MLP neurons of a small language model. Each row is named by its layer, matrix (gate and up: input weights) and neuron, and shows model dimensions 192-319. Each number is 500 + 40 x the weight over its row's rms, rounded and kept within 0 to 999. Numbers have three digits each. A neuron's up and down rows have the sign that makes its largest values positive.
A block is one neuron, or neurons of one layer that tend to fire together. After each block is what it responds to, as a language model described it from the Wikipedia text at the highest values.

L4.gate298:550458484496423487485615499463445495456540525475473516469480457525491477463507490457458450525487524447591485470538506504508558518473440518516562517460425463538524453590567526459580494492434481486482568541464504455421547470532410477489576539468448478509471458497490562513501450531520462480510542470519454502461556501523481543524558468481504533481500501498567500518542499551523496565501
L4.up298:573488570511470532559560360483568553499437475454508478511427548436470475473541500496500539465511556541466463508438516536555534486458526478519501559565479448543597491493449519437573533513585417508558458499513497498460522503513603450564556543525533408502467476558475587465434479504447469492544528546493517484444466512429521495514584521483486527432492481506452530508468488511495483437526
L4.gate313:471478501419482522525469482440518489501534585447542462498513519517534474446411473439560506514479492491455462526471542447482469496486507517434476467503504459471559486556517530494451555518545524514557480555461526505450498494510495487530469491551472436572473425530518491486469461485470496531533501476517481378511552534574493531563537511456516555483525559565510476536562508545496510487469
L4.up313:444531435556467450502553536516515594468518460535484421527490477538494488469541482506508484463515486450425466456487500542522544424512573549517550489444539483497490530390507500555462498449524467534485474474469468474540522525469503453483455429468512473501442529483478510518461457448392593451441516479591472485541423514510461437559485530504477516522472543474519481484505509536482505499466
L4.gate500:428488512567509512499547438527419516467505453482519536486480466490481437496507462505430546429523550454475504539531537531545565579413513474486448514509434501493480527515526498503531500492514476438486551510481481462417532463518571503530493548466540491473435472511517516527482434516474515509511530464551552494538574437412539530495441581496494500547527490476525546553403498538544541483438
L4.up500:479512519476455515470552480521431576502552487459463515553443513449448404487482547469514465483485555454488423467502564514498500507425555505436494511546505444481523542542514507444423554439518484528487454493520501418467465477513500472492559471519538444524459493515511479531520481457565455515471545514500510453523552483432543565473555521488524451485455490544486502519536511467530592523469
L4.gate745:473509498566533463555496483500570532500508454461536452473473508505479436498571452478453591472563564538450569562512505440480490463394477497548497498516469439500528528476449455423473507539534485547526593526540470423547514504490513557548514589538412473570595408580527470489439434457509500460523550503508519513510496484454460474499512511519499476573517500465450527446445485470528522530516
L4.up745:569543448439537546406509512544476427456494518420495528514501476473470487573573501451464390486472544547493495546539533442500562519464494479526502515532476468501478518479468459512443526515504463479532423509451481401483544444505485527468493575559533497549533420550521552501460435505548415466502494496533471533500532553459490514432455502454479464567449491500447455566510501503474523503527
Punctuation closing a heading, label, or clause right before new content, such as heading-closing == (Cast==, Filmography==), colons after labels (Note:, Club:), sentence-final periods and dashes.

L8.gate109:460522501482530489542477633483427469448451527491496528500502495500416506495454521462496469526528524521519479486468561472531514463463458488499549485472547484522492462541534460529525430452522484494529498429430475467463551497473527512416539424509453471486517592427598461464511494460417504443473506483429531519536494500529503498525485506482428544482521519445510492557546555533458501458451
L8.up109:477467519479506493496486486611535574515491461483521431524418550519476538482495464494460490476537490424458444485495522514442553545479437528489531594498476504502428514504449491480498544564483501583549552492399467520477528540489492456519521521480525525576556483451510456442462489534510504490528505466517525526636494542523471483477451476492514531539431542501415581504416519550509528523499
L8.gate751:461427552529443536590497450484430453523552500476488527526428531482548475522552529460546435504476508501567481496512503510521498502458466524462485540470447441504512456504523508460498537542554500493558513490502485460506514509532460580485535446535512521418477583492490550455475421515507540471505459497594476464536371483566467503534458495513449564537562546461558487592513459433486471502443
L8.up751:499455487545540523528508496524515509491556473449449501511491502478507531539531504527472498532473493486536432575486474530509581560441434461468502580492547466453400511504462480510536511520531516530546409510564568523546489509583435431530539525556516556498553566468504457465502523530416500568479441532477545509480517440517492420475532459518518536543433571528485438440445509481547482512496
Final token of job or role nouns and agency names (official, spokesman, accountant, Authority), plus column-header pipes in sports statistics tables.

L6.gate131:479524532497481452472414405483562553518538467511530413510502510507516432558563513452493550512524470525488418465482561533583551480511483486482494470455492491559478615471509540549465469462519546523481495519451527456578553547461531452495484439398457496488452540474503450507498475517470536457449545542562453556440504490516499526555517513511532492499476550534494472434530468558435431463503
L6.up131:477492446568449503508471512428506521442485458485492509477513563559493465465524489516469496484558446549431560469409500505482516522440543493508429482556561509503487441544415476503491538524477472520483532435469518487438514513455412479566552451526584590496493517537471512488464494553480492536521507510468473549571517527471534466501535488460485506483487490527525462563506560478478508499498
L6.gate339:547533534555548417510468557519564469472486547448531431473476528482493448459552532507573452487579545557548467515453408480519489476477437533492546482581496531466484499438506423530449512535463464512499486485458429527453499495404439499477502517423433510466556499486546533495513520514475507585494490501485562453452509559528476558524495503495475531483493516598489466492426534513409492503484
L6.up339:445484450501520492501508525460530539505519533507476553513480489520500534525482506435468558463505493474571524520509459515592410522555458485520513466483509506503483443539415508459459433510545474482505516515489500511522523499558522553604449492490535426472446471453537534512465444482463508512471408433489604545483534481451503551470474481494478510423498509484488515466489434511550473543531
L6.gate563:491523506532487479513494516557532493475559562536517470471510419500445470467506561517437513513574493531513544501431535495501540506424498521513531564500541539515497435543489503492518471399502540509484505500511523500429521525439533606517469502505576556512432480452513499473483455515510472527555542487432464540468500489545537478550497570496558588476555529473538517467515549547498510530425
L6.up563:526524469536467494526491538478606466462537478546491469516530490510439483468460520453509548468441485502543456542533460450559456416546538467529564507512537540452490563462444476457519421470513550559485506474503507497456441443420514521539460498471468459459503530413554448456449545590513499465510525488509514538492524467523523515541495530506448487463484427546517517454546513493487528506507
L6.gate675:491579484497393489436542429540525454573545481465510520510489511504442410488535559477499515500466585485506445508514463500497537532455511483508497503513575546525522560531492526527497456498538497388513475513517512539462515552450550464493560500448499459482489431530505539503515528466494521454504550465530499478467515488547464464561517530430534554462513523445465535575545542496536580498496
L6.up675:531521508527500517472475486421541433430460419522487541556555530500452532483477486462559467480512462499566465488514488410509491489494447496549498531456484611468592544487563433571519474496499579480511473491542573521555419501487572518493426498507539508548531494510485541518424547476482475446522505512540514535469528508542457420515439511526475565496477503508537556413480468464469485462469
L6.gate683:432566500508486417500560571543535532519471473510476468539464421455534504475496580482463526458485427455529540524496466509475553494485486541496494499504501460502462525523478562428475493536465485461467467545457518546539536503475470483516566473486505557443519478478490489469481471535488559486542509420540469484487491491507479491495437416508487526507523541536562465570456534538460511498459
L6.up683:511510497542465412581529565472468493492552505555511506497449439409573601467471583538477524525510480505533552496549616479535469462517495546464533488495543490458452542475483516445502536456520436513465505520446561518521547523487517425507464559509482531541558482468506516528423454498515504505513491499479445534489477529475557521542487505494431527523516533447481428571532484572478532543459
L6.gate691:556531460542508493510545539494537541534506467514481386396483534564450474513447501597523535529458609471541529490475541385475489459517548503518498514510530491494576516503482488506528472442518569459443566542495532464482501447435547458484477491520419525452506507550561512494470526482497528419501509505416481533436518497577455492499533536520473485502455449529510542503551546439467489551413
L6.up691:495502486517584477534479476517578505547504454436431515411520502580500521522491459461535478418545520593550535512484467506431523555536568538551540492495499466488486568560490471552441476538599469512552523440542473485443435549419492483501500550470496535441511500499474514426503383512506540528503514453530574532531510502563454512470505557499464429560454550442433489440472509481482521507454
L6.gate694:479479508527556442514521542497511474453528527501529426511545486530493481504474496513487515489498457554508407525483506511496493471503502574498486501539517457451489554529532517520553435449501561551477459499502487576450484486448455538605476534538515470487456505449469444461463507535466521504605496501506491446481519514513457473555477474569490583472466460532503459450455537489476509519505
L6.up694:415487534574549475452476521491516406457487460518468435478533496540436518471434484490481552424485490525509453580432516441465499496459536585502523470577491539511477530592488418467473506507540546506438474485505478467443581460451507498447476536448437520499483504402525523571404451558416523419466487471448524472480498527513462464473549557486461521455571453552488551519481481481436429454445
L6.gate719:498503410470496459553437543486538528540533504472475502493547511534452471528510483476497470515527544535554547508488497554575520545467512510536502522531531533534527509437499483479535435413517492521518515521506578510425600536561538547507594505477469500485445468510561503500469453470458579537557569456501495489424551464524509549458560521503481557468568447462510441427458503507489518542549
L6.up719:532559518442537514452475478521545535547554490498541516548527505559479498449580492471487495494540529525529468486503528491519499523471526522511489508537535526490526520470506421575489533452549537578563486517479491461501428519485547551499570486477528473543494565521445487541484497417481500504529551470555506498535482566483566537532578534556437499506492453467509506463520394469561483497526
Pipe separators between column headings in the header row of Wikipedia tables (sports stats, results, elections), e.g. Score |, Votes |, Set 3 |.

L6.gate103:564513558503525484490487425493467439452532505454604539456477539518564619466535538550473426505510538498518532438511528506492475563441495505524486480525518456514508519467535523499412560494498542443522500538494483447515489475496517507533526483548486518519466532490482523461505519470475518551544470481539503440596510519487501458529527517527487472418479516473492444529455479514529513528544
L6.up103:465488503508555530504541488513524556494474513550503545500470464492475498518514503527458535426446517486459548425498418495467510531511551456590509469559540468493512513523432505513497544563526524491509539446518459517518533531508532563486536546501451456524489514491536530442502461534482553533510545505478492512529540463473580542519514511519539509528497433484487540511554498501527503455497
L6.gate303:478525453444532478459480427529504583495517564485547559489510520448573545430501554487514446520523461488484509541536449551542546458470495463494446517506489542492434462455501532421494462497500518500540525518520457530481501502502508495466496521550449572479501567474442456494531490525478512472487480439565529457455549538535501531529471546496644540559530509437529469421429584497490432576584
L6.up303:485601496476520444482510491579502522522502537475475419510461594444552495404495466509447475513410486521481504516502441482542479522538416470479474553554503537477535598566526532450508502522474539530573540484529499416492503487510526503519518481611508540471494517493467494476516540485473570482513526521495496490553521512459495542492468509446529502551496490498499395569522566547529478487401
L6.gate362:519455520487462433469565422518491538533472509519463434559465539496437463542562466432437505548477487480501441455539519508445450533499553480505556550517491489473480507426520528555488534459517549515486481474496448505504561474502461450479523489485517493557478553466560520545495571472511504461531530537503519506465494523481478470552505524501586547571509545477486477400493552397501508508532
L6.up362:566566472505534475496503517454474464486529528588487490574495543470521488493538512508459488499529524464547510491450479506554477502473410543615527438488465401434599522523528475489548555552522536504528466521474524506511429511561495524458529617566467483511437446490446482444486542500510519515491579526528493538503542476444498535455415530521472485482569537513504458517546577462528519520525
L6.gate474:500455587486429561425476509499554538511600548494486491482560478492485536479580577493526519497518477522513473476517529451479415491515498512481482583497495533500505445455445548508493480510499460479521531404523496426514484464480554501454506465500502538459565526562462538487482512482512542475483464542599523482509575514551554532501543554574498450517511542518470553555535497544465528497537
L6.up474:514476532509454390504588528537482480422431575530543579548565506473558556489437490502494449554484498463499569524515466525555497560507529497492513511506475535474470520520530534495471518540456459458453519515551475526425518539522574489511507555469444428500491570450513519492520486426536525504462505504543506431546493495427436516498538555475550572484544463505478486517510486541537537443562
L6.gate500:540519431506511497495559440493575495497516498479491502486494457420531387511603466455496553491462543477420538500517522481557427471574453481479516547508473457475530541611507499450476510501509481525503518518479437403489472539509524537442465496493557514504514579462459524511548511518501552394467534538446462468537484384556470447539539542513474506502497524550481577423503483484531434553423
L6.up500:466450529431502516543497534469461511510565472495504593463538554525477504551474474570499493485502508538536533533439508627488517507389480526492519540449517563544478475503484510519537560463517529465465534482527490551489548467500525492485424567496520517550481507491502478545441494512527465545469510440516546512551464483488437517434604439502505439548505549468506463481488512486503525455569
L6.gate507:492498533438530466467431429465466516524422561527525557497531491546500510492444506454531522499512482542530509536476473517511463531502448493511512635515543510524498517497579545500489467482526552546563446466514474426551486481563529400515444479411526450507480509561514511515509537506467494425565507530457486539539494561510491519529483488493572510480462552519426510469520504460498501546502
L6.up507:471471529477564446474517567560529494547530465450536406485567457545498515470535553508456501526443542491391538473419547494514528506461542525481516472460515584446418481518514536498515478471505524475462450545471472457501530509583466519465498526429535515494522429493482526521514544561556492524467526491521533509584488445504461538540492493521483453567495498542510529483619490496493507505448
L6.gate672:475514508520468497619490570485513525489541504542555496559511491442481495496433496545536533539453545475523574519460418496419507483500485554531516456484525534484472477478608491455489474534588544526513540510470523489537547511462448478498559418471506555565491470461513446484546533576460515470579502520451528541423569492535491534437444540506419542518443544505562534588490474547488520543558
L6.up672:486513478472496516452503481478429521472495530544527529457438526498458494482465485484539469480475453486515495548503557504551490555549454510489451535470446476529525514530592530433539540549457497483563506471453495542485508475457543523543504538471494483409522462544533501408460479557470538479593517478531499469420549491530470540455512536477510555434528564511448476463495490509529495381565
L6.gate720:547535533456501483476475558533509491494515508549557522465497462537540470449502486480535480356522493459480563471500450562518498513443425445553517503445519541456494541563545518487527542522533498579478538456603462503521515392489464496533498522467454500529470498427511458494475463561470509434439527456520504518552433487503444459505525427486500544412465566498506488493515469478481535448492
L6.up720:526476472438533560443483465554465551445493480544503570562485438530496491534460524497535439484477474446556551518516467547508476457444523491525536499495452432474564506518516463530421496470546519531518524511501532465479479491511502600446536528470501484485529505519551502533578516504449566431503479493487502484502468485494503512504459477573498452467463572472502487518588514533547525469546
Token that closes a multi-word league, cup or institution name, often the following table separator, e.g. League One |, UEFA Cup, Film Festival.

L4.gate62:440502581529540518482610526544571495428529508493546527560512525559470493500425446554444531534546537520556541473464492550523505492531523512494443479537528507513499549484537478506480495571554507517538538514528447536529544446456558539526483488595453494479504531478518511441522485522514544494554473439427495481491474456473489535458451576518511475530541472498540554517479529461453538437452
L4.up62:454559525495465528588575526455498425509539478516534411528512490488480535476481512479540482469545510501475514543461494494538489527471464502515479550524485516470496490562504550482460514481431503543452497479481481473561500505400416455504523596462480475460451502486520444510533527490480590423569541477432488449488503507511509456460485543524409491494496463461516534584536478553529502430477
L4.gate494:464492470427477462471529466479526469498492455476485499558495451493485429482439406468533602459472456551531450484492547427528478476449536553573468552484557487514521565505443516507451530506551582504485484495462448472489442524557491514553548543431582493458506500444538482452516505471585567531494423488424475509455493481496539477494540464534496434446478487530475546534548555488513512427467
L4.up494:485482528496485500463582505557506502526533562540467460465508515546494473489485497478514474438506470564612490486445458490461481519484582525491504549453441553397404504535491505465531461415483500572544501569531586531480480509417476511505487519527502514546461430456539476531522572515469511499571469500497546470511439486485519552498449460558510469495515523581507492563442533517532473515505
L4.gate608:523478467504471500483495483585565481495516452546468487571489459518483539475458520549498532443574539473505522506412510493489506515443458500590553472489469431497494477521486534456512447519543512471533502468475546566466532495475555521504568487581408451508466507534494540578488498569502535479442583437418508519489513557471486523462532521487532536495517486437526536511532490491492524500504
L4.up608:480532477491480533594541478526495544469544452469503497495471464535465501452482479473466485446440553462547486476475463550535492494510519466529491461591494458495548508450511526446531486469505544419543474495493517492527471489539476500460526538508519481428471516540493439476523458456440520499524593516427505489514543441469584481538530487512595539528527513580473516527487488505489480509464
L4.gate810:492563494465531505528496571446511437508511480541469550512538525477503551481411520540475502480522457573509502500525513556497550461533577449510517546518484528520498465486542472464419486435527508518501478507500515454552526481454490479567504504484539538459439567428519425506526457474494583477545543459473545504455516498478506528497553506517476500466539517467517522446556475494558517459539
L4.up810:445518502488425518460537548496491508547548486564461458477452559503428489504467488534444510432508462534526470601471480531481531478525507489516493524500541497466504471461455464450501455470502536486466510611418531434495533541543465519532493506527533554497506540436544528539445491481466465548524580463472550499442493532502486533464495499482530427480430540550455541457521563494514536566545
Pipe separators between column headings in the first header row of wiki tables, such as after Player, Score, Title, or Party.

L8.gate336:441505387472508466509508472456547503489486490546519452493472504566470455462479458502492493536446487529524514480572542418522561548504500522526478443523510507530417509549457503470425515503543501507489544532554543533536573476439515472571498466477505460454500591451461522506462516487462497511501419475538534460487439568528505534482523523502502505470508411470463470471566470556425538504475
L8.up336:499523465516502545457492464471546499480534508534480522582443516542498450469507544467481491405455485502550492492531560503486513509508541495525515440538514484520460579479597519528416465460545596533471489476468559533592491497476504512472506514469536452516483532538476446435498507504552440533504442514544479459549457556530489470431512513518511428474434539560553537521613391532464503535456
L8.gate455:491541550496489488483521526453511456514516523531551445487456473562547516446543459532524467509462484510436454515473486472502435498519455432522444530492545540492466430529521523499583465480501481537519447468455445520562458463513548508586534478491492522481488560522485481388571550481466549476475462551580523443412499544481419444503545527517499567476518519509524449549491576499485542523454
L8.up455:473508479483584555498495494455473501472465524542549464461535470488447512521490521389482536411511516531523494483556455474521556476536481504463515506558509479475420505522543516479480490504522525471450491496542550512560492514498468504522491541565467462511558490502496583483574470460498569479462522507488490539517516480549406502410560475570539521469492555533440540474430556522553486562474
Unit tokens in infobox and stat measurements, such as the km^{2} superscript, km, sq mi, cm, plus pipe and semicolon cell separators in tables.